config.yaml
num_key_value_heads: 12
positions: "rope"
parallel_block: false
init_std_up: 0.0138
max_grad_norm: 2.0
warmup_steps: 200
decay_shape: "linear"
batch_tokens: 131072
dataset: "wikipedia_en"
MLP neurons of a small language model. Each row is named by its layer, matrix (gate and up: input weights) and neuron, and shows model dimensions 304-399. Each number is 200 + 20 x the weight over its row's rms, rounded and kept within 0 to 999. A neuron's up and down rows have the sign that makes its largest values positive.
After each neuron's rows, "fires after" lists the tokens most often just before its 100 highest values on Wikipedia text that the model never trained on.

L2.gate604,209,184,199,197,201,221,184,195,189,169,212,207,210,198,190,185,168,222,198,189,201,245,214,161,233,208,173,190,170,233,194,248,200,205,212,208,179,181,231,197,218,164,210,160,155,210,200,224,181,190,202,193,217,192,213,208,179,238,190,193,192,169,202,190,218,204,209,197,129,204,159,206,208,202,182,199,163,193,183,173,205,212,193,196,215,220,211,187,174,196,187,203,173,199,198,242
L2.up604,204,225,206,212,186,214,183,164,215,232,201,211,187,211,178,217,205,188,205,202,165,214,212,172,192,204,172,189,187,209,188,204,210,197,215,184,196,218,171,211,146,245,215,197,203,236,202,207,162,189,198,221,201,195,177,208,171,199,241,207,231,167,243,200,187,195,186,172,168,207,168,199,207,203,212,202,232,180,201,203,189,223,215,197,208,204,204,177,216,206,207,221,182,195,232,189
fires after: "\n", "-", "|", " |", " the", ";"

L2.gate741,238,208,171,202,197,220,198,158,216,194,191,200,195,209,207,190,200,208,215,206,199,209,196,183,198,210,211,183,207,185,193,178,204,211,203,203,183,240,201,159,193,202,189,202,217,188,187,169,192,141,217,183,221,193,187,219,230,228,177,196,204,216,201,250,194,203,199,156,179,227,196,155,193,207,188,185,178,226,219,180,222,180,210,191,204,144,231,218,162,189,203,217,189,212,192,208
L2.up741,242,222,208,194,164,206,193,174,193,227,192,183,199,185,206,190,221,208,220,217,213,218,174,204,201,214,212,194,223,228,188,204,215,189,220,190,207,200,183,214,198,183,181,197,203,191,206,215,204,151,174,208,185,166,182,180,200,197,204,216,191,197,229,187,172,194,212,204,162,208,211,195,221,218,215,191,199,245,225,191,192,197,218,213,186,202,210,184,196,201,215,217,205,209,165,194
fires after: "\n", " %", " |"

L2.gate2460,224,205,231,180,205,187,243,162,223,231,224,246,241,206,211,192,203,196,190,189,181,193,208,181,230,189,194,209,219,225,186,184,201,213,211,244,198,177,188,194,198,185,198,201,221,189,198,186,233,227,216,201,214,183,193,212,214,202,202,186,232,192,175,213,199,174,235,175,205,248,167,208,207,209,192,192,175,187,182,222,172,198,199,207,191,230,179,204,210,184,232,208,206,224,162,203
L2.up2460,227,172,169,231,242,189,228,145,219,214,197,197,229,208,208,214,209,222,174,199,225,219,182,213,215,148,224,190,212,180,196,200,192,186,185,189,228,194,193,211,178,244,186,186,177,198,187,220,177,173,204,218,225,171,181,213,184,201,190,189,207,173,195,201,134,200,237,143,220,220,180,176,210,195,168,250,210,199,204,239,187,232,175,181,229,189,198,198,219,190,194,175,199,205,211,177
fires after: " |", "|", "==", ";", " the", "'s"

L2.gate677,228,200,194,213,240,196,202,205,201,162,207,195,186,231,241,200,187,199,216,206,205,241,175,201,184,208,196,170,192,216,209,182,166,187,201,192,157,219,215,207,235,217,220,204,180,216,196,220,193,157,202,202,241,207,200,209,191,208,198,218,165,211,185,202,186,178,209,175,222,205,158,195,211,203,201,224,189,216,228,208,198,204,198,233,222,220,228,181,228,138,208,199,200,241,221,193
L2.up677,242,175,154,230,194,202,178,204,210,243,194,219,222,175,209,208,201,201,207,201,227,214,156,190,203,248,175,186,193,196,199,199,199,215,216,214,198,214,195,201,202,191,213,207,214,192,206,215,204,180,204,196,218,192,173,215,172,235,229,190,190,215,232,219,204,224,226,225,188,187,254,219,204,244,189,172,177,202,200,200,192,197,191,216,206,224,208,218,178,184,208,194,216,166,154,231
fires after: ".", "\n"

L2.gate1504,222,191,159,216,256,212,204,196,208,192,201,192,207,197,200,195,185,207,203,223,211,166,198,234,231,217,240,223,169,173,197,213,196,215,224,185,204,195,212,181,213,163,223,186,193,219,227,187,162,186,218,181,195,233,213,138,186,200,191,158,206,223,191,203,209,158,188,214,220,199,183,181,190,190,206,203,210,223,210,207,170,188,216,204,160,185,225,194,213,209,205,185,182,213,210,199
L2.up1504,204,178,220,175,208,231,216,222,228,196,204,199,176,193,212,179,199,189,242,195,202,215,203,193,188,197,176,230,161,181,219,200,244,220,210,182,214,178,215,175,227,180,182,205,228,213,244,219,158,215,242,208,198,229,209,201,189,173,192,208,204,167,207,219,234,165,190,236,194,179,199,201,206,198,198,203,177,193,221,184,180,198,183,149,196,205,210,227,212,203,212,193,202,191,165,203
fires after: "–", "-", " f", ","

L2.gate71,212,202,181,199,219,193,175,193,200,172,194,210,219,210,202,204,167,195,221,213,208,205,225,214,209,230,229,186,228,198,216,197,188,182,231,214,170,213,194,183,246,219,198,194,184,196,199,194,181,210,146,241,194,174,201,217,181,191,189,228,229,216,231,219,160,225,144,197,162,197,201,188,190,172,188,226,202,200,209,181,196,197,186,167,227,177,168,198,207,233,220,219,216,227,234,184
L2.up71,202,192,207,190,183,242,194,186,222,203,184,189,197,201,214,206,170,210,217,220,203,205,190,172,220,215,207,220,220,173,200,190,204,181,191,178,200,209,169,190,203,185,203,223,199,208,214,189,156,190,201,239,219,183,168,223,181,217,192,184,241,209,215,194,182,218,179,187,169,186,201,165,190,188,185,213,248,179,205,194,197,181,205,199,203,196,187,223,237,214,186,162,212,178,205,174
fires after: " |", " the", ";", " The", " ("

L2.gate39,208,189,201,222,215,216,186,197,196,184,198,232,212,165,214,170,204,188,213,178,162,190,206,202,162,232,207,213,208,241,194,172,232,205,225,192,210,221,181,188,172,230,182,219,232,226,205,211,193,233,197,215,188,219,191,173,195,192,154,213,201,187,209,208,207,208,203,165,223,190,206,155,198,207,229,167,169,211,231,206,255,238,206,206,187,205,233,189,245,213,214,220,230,184,184,176
L2.up39,205,196,200,177,163,198,215,227,186,196,172,230,216,186,218,207,211,183,179,190,149,186,195,181,201,246,221,230,244,188,216,177,201,215,202,182,187,200,148,212,196,227,191,180,193,215,213,225,197,206,187,243,204,198,178,215,214,190,212,204,159,204,233,206,219,230,178,215,228,178,217,181,207,228,204,171,184,212,189,226,223,222,192,201,176,196,233,167,208,196,169,191,215,241,173,187
fires after: "\n", "-", " was", ":"

L2.gate1859,192,201,177,218,175,215,219,223,194,189,204,210,184,224,173,208,228,221,202,196,178,219,205,201,198,185,209,212,172,197,179,184,183,218,191,210,186,211,206,178,192,180,182,181,214,201,185,196,211,214,175,215,218,226,206,193,212,214,204,211,195,222,203,193,204,213,191,175,173,206,196,200,222,193,187,185,216,236,213,207,181,223,169,179,202,227,171,203,184,201,195,202,179,184,196,168
L2.up1859,198,200,179,185,183,179,187,192,205,205,219,174,211,217,196,217,202,166,172,181,171,182,199,214,218,218,210,195,215,210,207,192,209,222,176,230,222,221,171,201,195,182,210,186,188,232,170,203,219,214,211,200,179,203,214,199,216,249,243,224,212,200,195,186,174,219,226,196,181,173,187,215,203,174,203,220,164,176,233,215,202,212,241,187,204,204,229,187,197,182,183,220,155,198,208,205
fires after: " A", " a", "A", " the", " M"

L2.gate2844,243,212,218,216,183,193,183,178,175,217,224,181,216,205,193,172,194,224,208,163,209,173,190,194,202,177,196,161,215,205,209,205,194,210,236,191,209,209,210,184,202,212,196,193,147,210,198,184,202,182,192,174,219,205,164,218,198,205,185,216,176,228,204,190,190,213,149,234,173,196,220,212,209,183,197,210,206,212,218,196,212,212,198,209,217,243,198,201,204,178,179,197,218,239,202,244
L2.up2844,210,207,215,198,197,214,189,188,172,216,255,153,218,172,172,197,222,172,173,184,219,194,236,206,177,148,192,211,165,201,211,217,214,207,183,246,234,217,200,177,193,243,204,218,175,174,181,178,209,173,186,204,219,194,221,216,191,184,184,207,191,232,199,229,198,196,169,203,211,193,197,208,192,207,198,188,225,204,185,190,205,190,176,199,194,191,194,218,207,198,199,213,182,218,220,212
fires after: " 1", " 2", " ", " 0", " 4", " 3"

L2.gate2182,188,234,221,230,189,208,173,189,202,193,210,187,194,203,254,195,194,212,186,184,225,185,166,180,209,197,211,213,211,212,177,181,210,213,212,179,215,192,210,193,219,219,202,209,191,231,202,196,209,197,227,214,194,210,200,231,187,167,202,157,201,217,184,194,172,217,181,196,197,198,202,216,217,195,249,211,204,179,189,234,212,159,187,243,194,201,221,206,188,191,192,185,177,217,205,220
L2.up2182,197,213,190,193,239,206,200,215,212,208,178,200,185,204,232,214,197,202,194,202,217,215,201,190,202,192,201,237,215,205,160,151,177,216,203,217,202,192,230,207,211,199,210,184,224,185,185,193,187,214,221,178,225,180,185,191,204,182,239,213,210,212,202,226,176,203,231,181,165,196,180,200,207,246,200,196,215,210,203,191,224,170,196,197,185,179,198,195,176,205,206,222,212,232,189,215
fires after: " ", "%", ")", "0", " -", "1"

L2.gate110,256,230,208,223,238,214,235,186,238,219,232,230,223,216,216,203,225,230,180,219,190,198,204,195,186,182,185,219,198,162,221,206,180,224,180,184,196,224,206,188,200,185,253,202,163,227,233,212,212,167,233,184,204,231,212,154,202,179,217,207,191,194,214,210,205,193,207,188,193,191,211,238,200,174,193,202,171,169,169,188,132,190,185,208,187,168,203,150,157,193,238,198,193,177,206,166
L2.up110,230,245,191,183,188,185,195,205,230,197,207,211,212,216,178,186,217,255,162,224,195,203,169,184,186,198,206,213,194,183,225,203,194,210,214,169,174,199,187,221,190,188,199,215,169,212,182,212,204,197,196,213,190,199,191,188,220,211,193,194,210,203,218,206,209,204,183,202,220,177,215,178,197,163,188,210,166,207,197,189,208,215,173,229,155,248,218,200,185,190,192,191,194,199,146,186
fires after: "-", "–", "'s", " (", " U"

L2.gate178,224,129,192,176,185,201,218,215,185,177,202,188,172,196,146,202,209,213,207,193,186,205,239,242,209,180,209,202,195,165,227,203,177,157,192,200,167,187,197,199,239,190,169,176,201,201,227,207,193,168,196,204,210,183,186,179,193,237,231,186,217,188,208,211,193,206,178,229,173,196,205,227,217,170,212,205,210,205,226,184,187,208,219,200,185,189,190,203,202,180,172,200,190,163,179,239
L2.up178,205,169,196,199,208,190,240,192,158,226,231,212,162,177,224,216,224,175,222,186,221,230,225,227,203,173,199,172,203,237,207,194,199,184,241,187,242,158,152,185,177,217,215,197,199,216,191,244,215,183,189,166,203,196,192,210,197,209,184,185,192,166,230,181,204,199,184,185,165,194,197,254,211,179,198,192,204,181,220,198,201,187,189,177,253,219,189,201,214,225,198,200,202,203,230,171
fires after: " the", " 1", " |", "|", "\n", " its"

L2.gate1128,205,185,167,183,185,219,209,175,190,195,178,204,192,208,208,189,194,175,180,189,208,201,214,183,174,189,209,157,205,169,177,193,227,205,201,180,189,208,218,181,191,224,189,203,232,164,183,201,208,223,193,219,210,230,195,174,221,196,201,200,144,195,195,181,254,219,215,183,195,202,189,223,165,190,173,182,206,212,209,176,206,160,205,175,175,252,237,212,170,191,172,191,202,201,204,191
L2.up1128,200,197,149,200,210,240,174,178,163,242,194,190,187,231,193,220,215,199,183,216,188,179,173,207,170,185,202,185,184,209,194,197,231,172,185,179,204,169,220,196,223,211,186,204,211,220,210,203,205,199,184,215,212,212,206,196,213,207,192,167,122,217,169,196,221,220,206,196,188,167,182,237,183,212,196,183,194,193,204,171,231,184,178,233,197,208,211,230,201,177,199,191,193,203,191,209
fires after: " |", "-", " the", " Most", " The"

L2.gate968,207,223,196,212,189,243,198,220,186,221,215,200,188,199,195,184,206,220,204,205,154,177,224,194,196,219,212,211,214,162,220,201,182,234,224,192,177,197,220,222,223,190,174,219,216,176,191,212,206,182,215,210,228,185,189,209,172,234,191,194,185,198,194,194,216,209,234,185,197,185,169,205,263,217,164,206,178,188,187,209,184,192,182,177,212,218,184,196,195,171,210,213,218,212,200,229
L2.up968,197,176,182,198,213,226,178,211,196,168,218,200,214,225,216,204,158,199,214,214,202,192,171,236,206,191,185,218,186,172,176,173,204,213,199,215,156,183,198,215,232,197,173,207,190,183,200,220,220,200,207,197,183,178,217,193,158,216,186,235,200,222,201,218,197,207,209,228,191,184,227,187,221,189,201,200,220,203,206,211,191,216,238,191,220,203,215,183,168,192,209,203,211,189,235,195
fires after: " a", " the", " an", " to", "'s", " was"

L2.gate176,207,204,232,208,197,203,230,146,212,179,208,203,186,195,229,184,215,226,222,186,162,208,178,205,189,212,202,216,199,225,189,214,220,197,188,158,227,201,171,228,194,205,189,229,205,234,225,221,196,235,201,218,205,224,193,186,171,221,200,206,199,212,205,237,225,167,159,188,207,203,206,190,200,217,175,205,234,188,207,204,200,204,184,193,206,198,172,175,216,199,219,203,200,184,211,186
L2.up176,208,171,205,214,187,200,216,223,181,182,187,249,196,190,189,196,201,153,196,173,168,209,213,175,188,175,208,181,198,186,175,204,221,189,190,184,210,208,190,205,205,194,170,216,193,215,212,203,200,186,189,216,181,229,223,205,199,200,222,215,228,184,184,204,216,140,203,199,219,225,196,207,203,223,199,201,253,201,210,180,220,194,190,209,207,220,183,204,167,189,178,198,199,194,182,240
fires after: "\n", " M", "-", " Win", " Con"

L2.gate3071,194,215,171,179,179,173,181,164,216,225,187,186,217,186,200,217,206,164,182,214,225,224,196,203,183,216,197,184,152,186,187,188,207,190,189,176,225,219,228,202,176,198,190,179,198,196,199,180,220,225,208,156,196,191,205,203,196,182,193,234,201,166,182,222,162,203,209,186,169,241,165,230,217,210,165,176,233,253,246,201,208,208,202,188,213,176,219,175,203,194,225,217,191,199,214,203
L2.up3071,176,171,222,215,174,194,190,241,207,165,211,204,178,195,205,179,206,226,186,198,158,198,223,198,214,195,208,211,188,200,208,204,178,186,234,210,186,208,196,193,199,229,189,171,177,225,174,209,198,198,201,228,194,184,189,226,175,200,204,221,201,201,183,190,190,235,215,193,167,170,206,179,190,196,198,229,210,191,192,196,212,204,220,181,210,199,208,183,210,204,201,199,199,219,245,190
fires after: ".", "-"

L2.gate2378,186,188,214,193,197,176,219,217,197,163,215,189,180,201,175,147,230,230,193,212,199,210,177,206,224,211,174,211,194,206,202,192,205,191,150,203,197,244,197,141,195,215,218,195,180,213,192,209,211,211,207,189,170,197,221,228,191,189,181,224,182,183,197,195,193,191,182,187,173,179,182,201,242,210,195,204,184,176,195,214,187,166,199,202,190,207,171,208,183,221,194,233,199,244,229,208
L2.up2378,192,171,170,209,208,195,206,195,204,223,209,148,158,189,197,211,242,173,213,188,240,199,217,212,181,211,190,210,210,201,203,200,188,210,225,186,205,216,179,217,183,192,204,190,212,223,163,181,227,223,238,151,178,210,198,169,208,258,183,199,201,242,194,191,192,203,189,229,233,200,211,200,190,177,202,208,224,221,189,209,211,216,230,172,183,190,206,202,200,181,181,216,200,186,187,185
fires after: " U", " V", " S", " G", "V"

L2.gate1616,244,202,179,229,189,192,198,191,173,222,205,185,215,208,174,220,176,220,184,246,237,223,203,214,179,182,217,195,188,188,172,205,208,176,198,217,222,198,240,207,197,211,174,195,177,211,206,182,162,205,204,158,206,188,236,219,204,158,201,193,188,190,180,185,195,191,200,203,206,164,170,200,204,199,222,193,204,236,181,184,203,221,179,191,194,227,203,202,194,192,184,197,196,249,199,182
L2.up1616,204,235,195,186,186,183,228,178,208,171,197,199,203,202,174,212,202,175,201,187,190,180,224,212,186,229,184,206,197,170,208,219,179,192,182,193,213,156,212,164,219,172,143,172,227,207,136,185,188,183,172,216,204,196,172,195,179,233,160,205,215,198,214,186,227,202,191,177,198,198,217,198,183,198,184,224,197,175,202,200,174,187,224,177,187,197,184,209,155,196,225,209,193,167,170,194
fires after: " 1", " 0", " N", "1", "0"

L2.gate319,193,217,222,175,201,203,198,216,199,224,203,184,216,197,193,209,207,232,207,233,201,177,200,209,214,204,204,202,203,205,225,227,202,209,173,197,192,197,194,199,237,184,232,204,201,209,201,130,216,213,221,167,215,194,214,214,208,193,210,206,180,165,203,208,209,179,212,237,187,189,210,167,208,175,188,236,201,207,226,271,188,191,196,184,188,232,194,150,217,182,197,213,222,223,197,192
L2.up319,198,201,180,177,200,203,211,201,173,209,227,195,204,194,177,212,194,212,155,199,197,201,210,176,236,206,178,195,182,226,206,209,194,167,195,193,215,187,201,149,222,195,197,182,197,199,219,171,181,176,202,208,214,225,216,204,189,192,196,192,222,181,213,195,240,228,219,182,194,208,196,212,203,195,187,225,218,199,215,167,215,214,192,203,194,201,217,207,167,188,205,222,195,197,175,211
fires after: " 1", " 2", "1", ".", "|", "2"

L2.gate1576,203,193,196,181,184,189,185,239,209,214,171,187,185,203,180,197,189,190,208,200,215,200,188,157,206,237,180,196,232,183,187,234,216,187,164,223,218,184,191,161,210,217,214,160,192,207,185,230,163,207,192,188,152,202,195,170,173,181,210,199,185,218,238,220,174,195,176,168,172,192,193,196,222,225,214,211,225,213,208,208,255,212,213,180,184,165,209,198,188,186,178,208,173,216,189,229
L2.up1576,215,187,183,229,183,196,190,201,218,176,197,181,215,211,189,202,195,238,204,226,205,223,197,197,197,232,210,191,217,200,181,238,218,167,194,183,197,161,144,196,218,183,229,175,178,184,190,218,200,166,201,188,149,226,204,216,178,199,214,218,197,177,239,206,190,217,218,157,184,220,219,183,193,237,226,230,217,228,215,185,192,166,220,163,209,223,196,171,179,196,224,196,196,182,209,206
fires after: " |", "|", ";", " −", "–", " +"

L2.gate3018,213,180,185,208,200,198,205,203,207,184,185,177,219,204,214,231,186,165,184,197,222,189,211,209,213,203,225,256,188,191,198,248,181,221,216,182,171,225,195,185,205,190,219,168,169,215,205,220,189,192,190,155,225,210,179,194,197,209,192,220,216,220,214,188,203,195,183,211,165,211,186,213,191,186,203,201,189,182,180,212,241,201,207,187,189,207,216,150,197,215,191,214,202,187,216,223
L2.up3018,192,182,204,207,194,175,190,190,202,173,199,184,188,179,208,189,184,204,223,249,219,176,210,220,208,223,165,188,204,206,177,243,219,188,210,212,188,225,204,186,188,174,207,216,196,238,226,204,187,209,201,213,219,219,181,220,186,222,221,198,211,209,229,216,198,168,166,200,214,167,199,208,195,204,226,194,241,220,196,191,214,218,203,222,195,163,219,201,184,266,179,194,203,235,197,219
fires after: " |", " (", "\n", "-", ";"

L2.gate1416,183,190,224,147,170,143,185,186,209,181,181,184,218,194,210,167,219,203,193,229,187,201,183,171,194,234,195,196,207,207,204,200,169,216,214,190,161,183,193,194,217,159,181,182,191,211,157,199,203,230,193,193,185,220,215,196,197,182,177,191,193,209,191,207,222,210,175,143,193,205,211,171,205,202,228,235,183,220,212,218,172,183,204,201,179,181,207,199,198,209,194,198,178,228,169,229
L2.up1416,159,215,232,239,164,160,220,237,202,197,167,192,130,187,197,205,203,200,203,177,180,231,215,182,201,217,209,152,207,201,171,243,196,206,177,209,219,191,209,222,203,203,214,204,209,206,208,199,211,182,199,220,181,177,222,211,187,216,205,194,168,199,205,223,225,198,224,207,189,184,208,204,191,170,208,217,178,168,204,184,216,192,211,200,202,205,214,165,176,209,191,180,192,211,187,231
fires after: ".", "-", " (", " +", " −"

L2.gate2605,220,212,215,187,205,212,178,207,160,207,226,221,221,192,208,180,225,213,205,193,222,200,177,187,207,209,197,197,202,197,193,212,196,198,191,238,191,196,184,208,238,197,197,224,196,195,199,200,193,192,224,210,212,203,216,198,226,191,171,189,200,197,213,179,178,217,207,176,199,226,192,214,190,210,179,214,172,196,199,174,186,148,204,180,217,207,161,173,205,152,242,228,215,209,191,178
L2.up2605,228,175,196,206,207,220,216,234,177,173,206,236,208,208,210,175,163,238,197,204,147,215,180,195,181,204,197,177,227,210,195,195,222,177,183,199,177,201,206,169,205,195,207,200,175,191,220,179,191,196,216,204,203,217,195,175,173,199,246,211,178,171,188,198,201,164,204,172,195,197,203,216,197,198,182,206,200,189,230,203,245,221,183,222,196,198,214,231,185,196,199,192,181,208,166,209
fires after: "0", "1", "2", " —", "3", " 17"

L2.gate6,224,202,191,154,211,184,207,233,181,205,169,190,218,209,193,207,215,205,214,191,237,189,215,177,167,158,192,233,181,174,183,192,233,212,224,213,197,187,227,197,251,237,216,202,219,199,170,188,207,190,216,161,210,205,228,175,222,220,229,177,194,195,193,221,170,228,186,192,201,194,232,207,184,188,219,202,231,191,203,182,173,186,227,200,185,208,193,165,181,208,194,178,201,189,199,168
L2.up6,172,206,178,179,185,196,206,218,204,204,207,192,184,201,169,205,228,205,214,179,204,192,192,211,187,152,212,198,187,205,194,197,232,211,183,201,197,216,190,181,231,181,207,238,214,166,181,215,196,187,208,225,193,184,170,226,191,187,200,225,183,178,191,230,175,225,218,214,196,187,196,221,196,180,227,217,195,193,210,184,176,180,218,195,210,194,188,197,198,204,180,190,189,183,229,218
fires after: " the", "-", " All", ",", " all"

L2.gate1710,217,223,219,188,185,203,178,201,214,209,172,225,213,201,226,203,169,213,192,204,212,217,190,214,218,204,229,205,184,230,186,176,201,222,205,204,221,189,192,190,205,185,194,197,211,180,195,174,206,214,163,169,194,184,179,233,223,175,199,158,198,214,202,200,204,191,211,159,227,166,203,183,196,169,165,207,192,200,206,155,214,215,180,217,188,182,222,194,193,214,210,184,189,218,219,212
L2.up1710,233,245,171,205,192,197,200,185,196,211,198,151,215,172,188,176,186,194,192,201,175,185,185,209,182,174,246,207,211,189,199,182,190,223,209,210,201,198,249,199,188,190,186,241,154,214,196,220,169,188,209,182,189,188,167,192,214,212,186,184,183,173,154,235,170,206,181,202,217,191,213,200,196,211,190,209,209,200,194,209,195,214,217,189,202,202,210,214,209,161,199,183,235,183,236,185
fires after: " |", ";", "-", "|", " a"

L2.gate2894,211,192,223,232,220,185,177,199,178,189,196,210,175,176,225,209,230,159,210,184,210,215,181,204,175,215,214,184,241,208,223,230,177,230,204,216,236,217,197,200,195,176,178,219,214,157,158,197,164,195,192,201,223,181,173,201,219,214,207,220,226,215,206,226,181,180,196,174,195,180,237,192,217,221,182,190,214,181,203,189,212,197,229,216,204,227,188,192,211,179,179,242,203,191,204,177
L2.up2894,188,237,188,205,179,252,249,176,186,188,201,195,199,221,178,219,165,188,188,217,198,202,223,207,205,200,201,210,200,193,194,204,205,210,240,202,156,252,202,201,206,205,208,213,191,204,216,198,235,181,182,189,155,192,149,235,193,184,185,196,199,187,210,235,194,182,154,203,184,172,180,182,225,191,155,207,191,198,200,175,256,195,203,224,196,177,233,208,202,172,210,162,206,211,206,207
fires after: " the", " a", " is", " also"

L2.gate651,228,227,193,187,197,217,203,144,175,192,175,187,206,191,179,177,183,171,196,205,180,189,200,201,219,213,175,168,221,178,189,185,185,215,191,199,226,219,192,195,241,207,235,187,223,195,171,195,179,174,196,220,183,177,197,200,199,194,206,201,199,203,202,206,224,200,189,208,209,211,198,188,216,217,224,161,173,173,212,168,200,204,200,198,217,236,212,197,190,196,216,203,189,228,222,183
L2.up651,178,211,236,197,212,221,223,189,221,222,161,194,223,205,225,201,197,220,191,236,246,219,179,193,226,183,242,191,185,225,239,242,194,206,188,195,196,223,191,210,181,198,193,215,213,208,227,212,227,181,197,185,185,231,198,216,204,179,238,174,221,195,196,187,193,220,198,199,230,187,241,198,194,176,168,257,208,174,211,189,231,203,208,207,186,197,194,179,218,170,222,214,236,194,176,203
fires after: " University", "\n", " St", " House", " of", " Al"

L2.gate944,235,220,197,211,149,226,222,214,231,179,200,213,229,183,249,207,201,205,184,224,207,255,169,200,210,224,191,203,215,189,215,174,187,203,194,169,147,214,191,207,194,198,224,219,175,197,213,214,199,171,205,184,224,255,208,198,180,205,202,224,233,203,214,174,211,170,171,210,181,194,213,224,175,206,233,228,202,226,235,221,188,217,195,186,236,218,182,181,216,181,206,223,213,208,217,199
L2.up944,231,231,206,219,221,188,218,195,225,207,222,178,185,194,230,197,190,197,183,194,218,171,181,206,192,199,195,239,203,211,197,152,226,152,197,183,219,177,194,169,199,203,187,232,178,224,178,173,186,225,222,182,206,189,185,159,199,197,209,215,209,231,180,213,195,180,185,211,184,201,231,205,200,200,212,230,185,205,219,240,204,183,161,205,150,196,195,196,219,202,188,213,228,214,198,170
fires after: " ", "S", ")", " =", " ±%"

L2.gate2383,200,199,215,210,191,211,198,201,186,192,230,209,174,216,203,186,194,205,169,204,218,209,228,212,214,201,204,226,203,156,207,215,180,196,180,217,188,181,190,221,151,188,233,202,228,197,236,181,212,205,183,197,197,206,214,205,233,199,153,227,188,196,185,230,181,235,209,187,178,199,192,205,221,209,163,201,178,162,187,173,184,184,207,204,201,189,213,205,247,199,193,192,195,250,225,179
L2.up2383,195,219,188,204,217,190,199,186,212,207,195,181,189,211,197,215,209,202,192,165,203,203,212,176,206,217,220,227,193,203,222,194,232,198,221,198,176,206,175,211,204,202,220,215,210,172,191,213,204,207,190,185,211,188,213,203,243,217,179,182,221,195,226,194,216,188,208,170,193,212,190,195,206,206,189,193,216,216,217,190,228,186,213,219,174,148,241,196,201,206,213,186,254,196,170,187
fires after: " |", " (", ":"

L2.gate1754,187,196,238,215,194,187,230,191,183,229,203,220,212,198,216,202,185,202,202,177,207,242,172,165,211,222,201,208,206,203,183,259,205,201,212,196,229,230,205,189,215,191,215,195,204,219,177,187,215,201,204,211,198,206,205,203,181,226,210,205,230,189,203,215,217,205,254,184,165,189,159,182,196,214,189,191,218,195,181,236,193,198,192,204,208,213,226,193,185,206,207,202,219,230,209,127
L2.up1754,210,179,196,225,191,188,186,180,172,202,195,176,199,231,202,205,175,178,198,189,212,200,216,200,197,175,223,183,221,184,193,207,226,193,242,219,198,211,185,145,205,200,201,182,165,193,192,187,252,177,211,191,214,188,177,177,184,203,206,215,217,226,196,199,198,202,169,194,197,194,225,203,180,166,177,234,189,199,220,226,199,160,196,165,158,215,235,195,210,225,228,183,204,195,176,205
fires after: " the", " The", " a", ".", "The"

L2.gate1625,196,173,166,185,193,202,188,198,164,249,225,208,229,188,219,162,207,227,203,207,226,223,209,160,206,164,186,196,161,183,197,205,157,192,237,229,187,238,216,150,187,226,236,173,176,245,183,149,218,188,165,216,217,187,214,221,199,226,166,151,157,199,229,202,216,196,181,233,155,159,206,173,215,174,212,186,200,197,200,205,202,214,180,166,227,238,186,218,180,183,214,168,198,201,202,188
L2.up1625,202,208,228,218,178,192,188,139,200,174,202,198,180,177,219,205,208,178,212,199,209,228,201,219,159,172,215,208,168,174,220,206,219,217,200,202,228,197,194,176,191,241,201,240,212,171,195,215,191,238,204,199,193,189,168,201,196,219,186,166,189,195,231,206,203,204,199,194,186,206,233,197,194,204,192,171,192,196,226,222,237,203,233,200,190,188,191,180,191,244,204,174,198,194,192,180
fires after: "\n", " (", " US", "-", "|"

L2.gate1652,210,210,237,185,156,207,175,228,171,243,225,217,194,222,222,200,219,218,202,198,188,175,200,191,226,205,225,234,215,224,181,207,187,213,214,195,190,156,196,222,215,205,208,179,190,225,220,183,229,164,215,223,195,180,218,190,197,224,210,204,176,182,190,195,245,172,220,224,228,211,230,184,187,204,205,230,199,187,197,203,198,185,187,241,190,224,194,155,177,184,186,201,182,185,199,228
L2.up1652,213,199,229,204,189,206,224,209,204,182,235,170,173,212,169,190,192,204,189,210,189,188,204,226,202,210,224,196,193,212,219,197,202,194,203,182,215,186,211,189,237,225,170,211,198,215,158,163,198,199,199,197,208,212,200,213,204,206,186,182,183,203,208,176,171,244,239,181,195,210,192,186,176,236,169,181,199,201,197,216,175,188,227,192,230,221,173,238,202,224,244,203,221,187,147,180
fires after: " 1", " 0", " 2", " 6", " 3"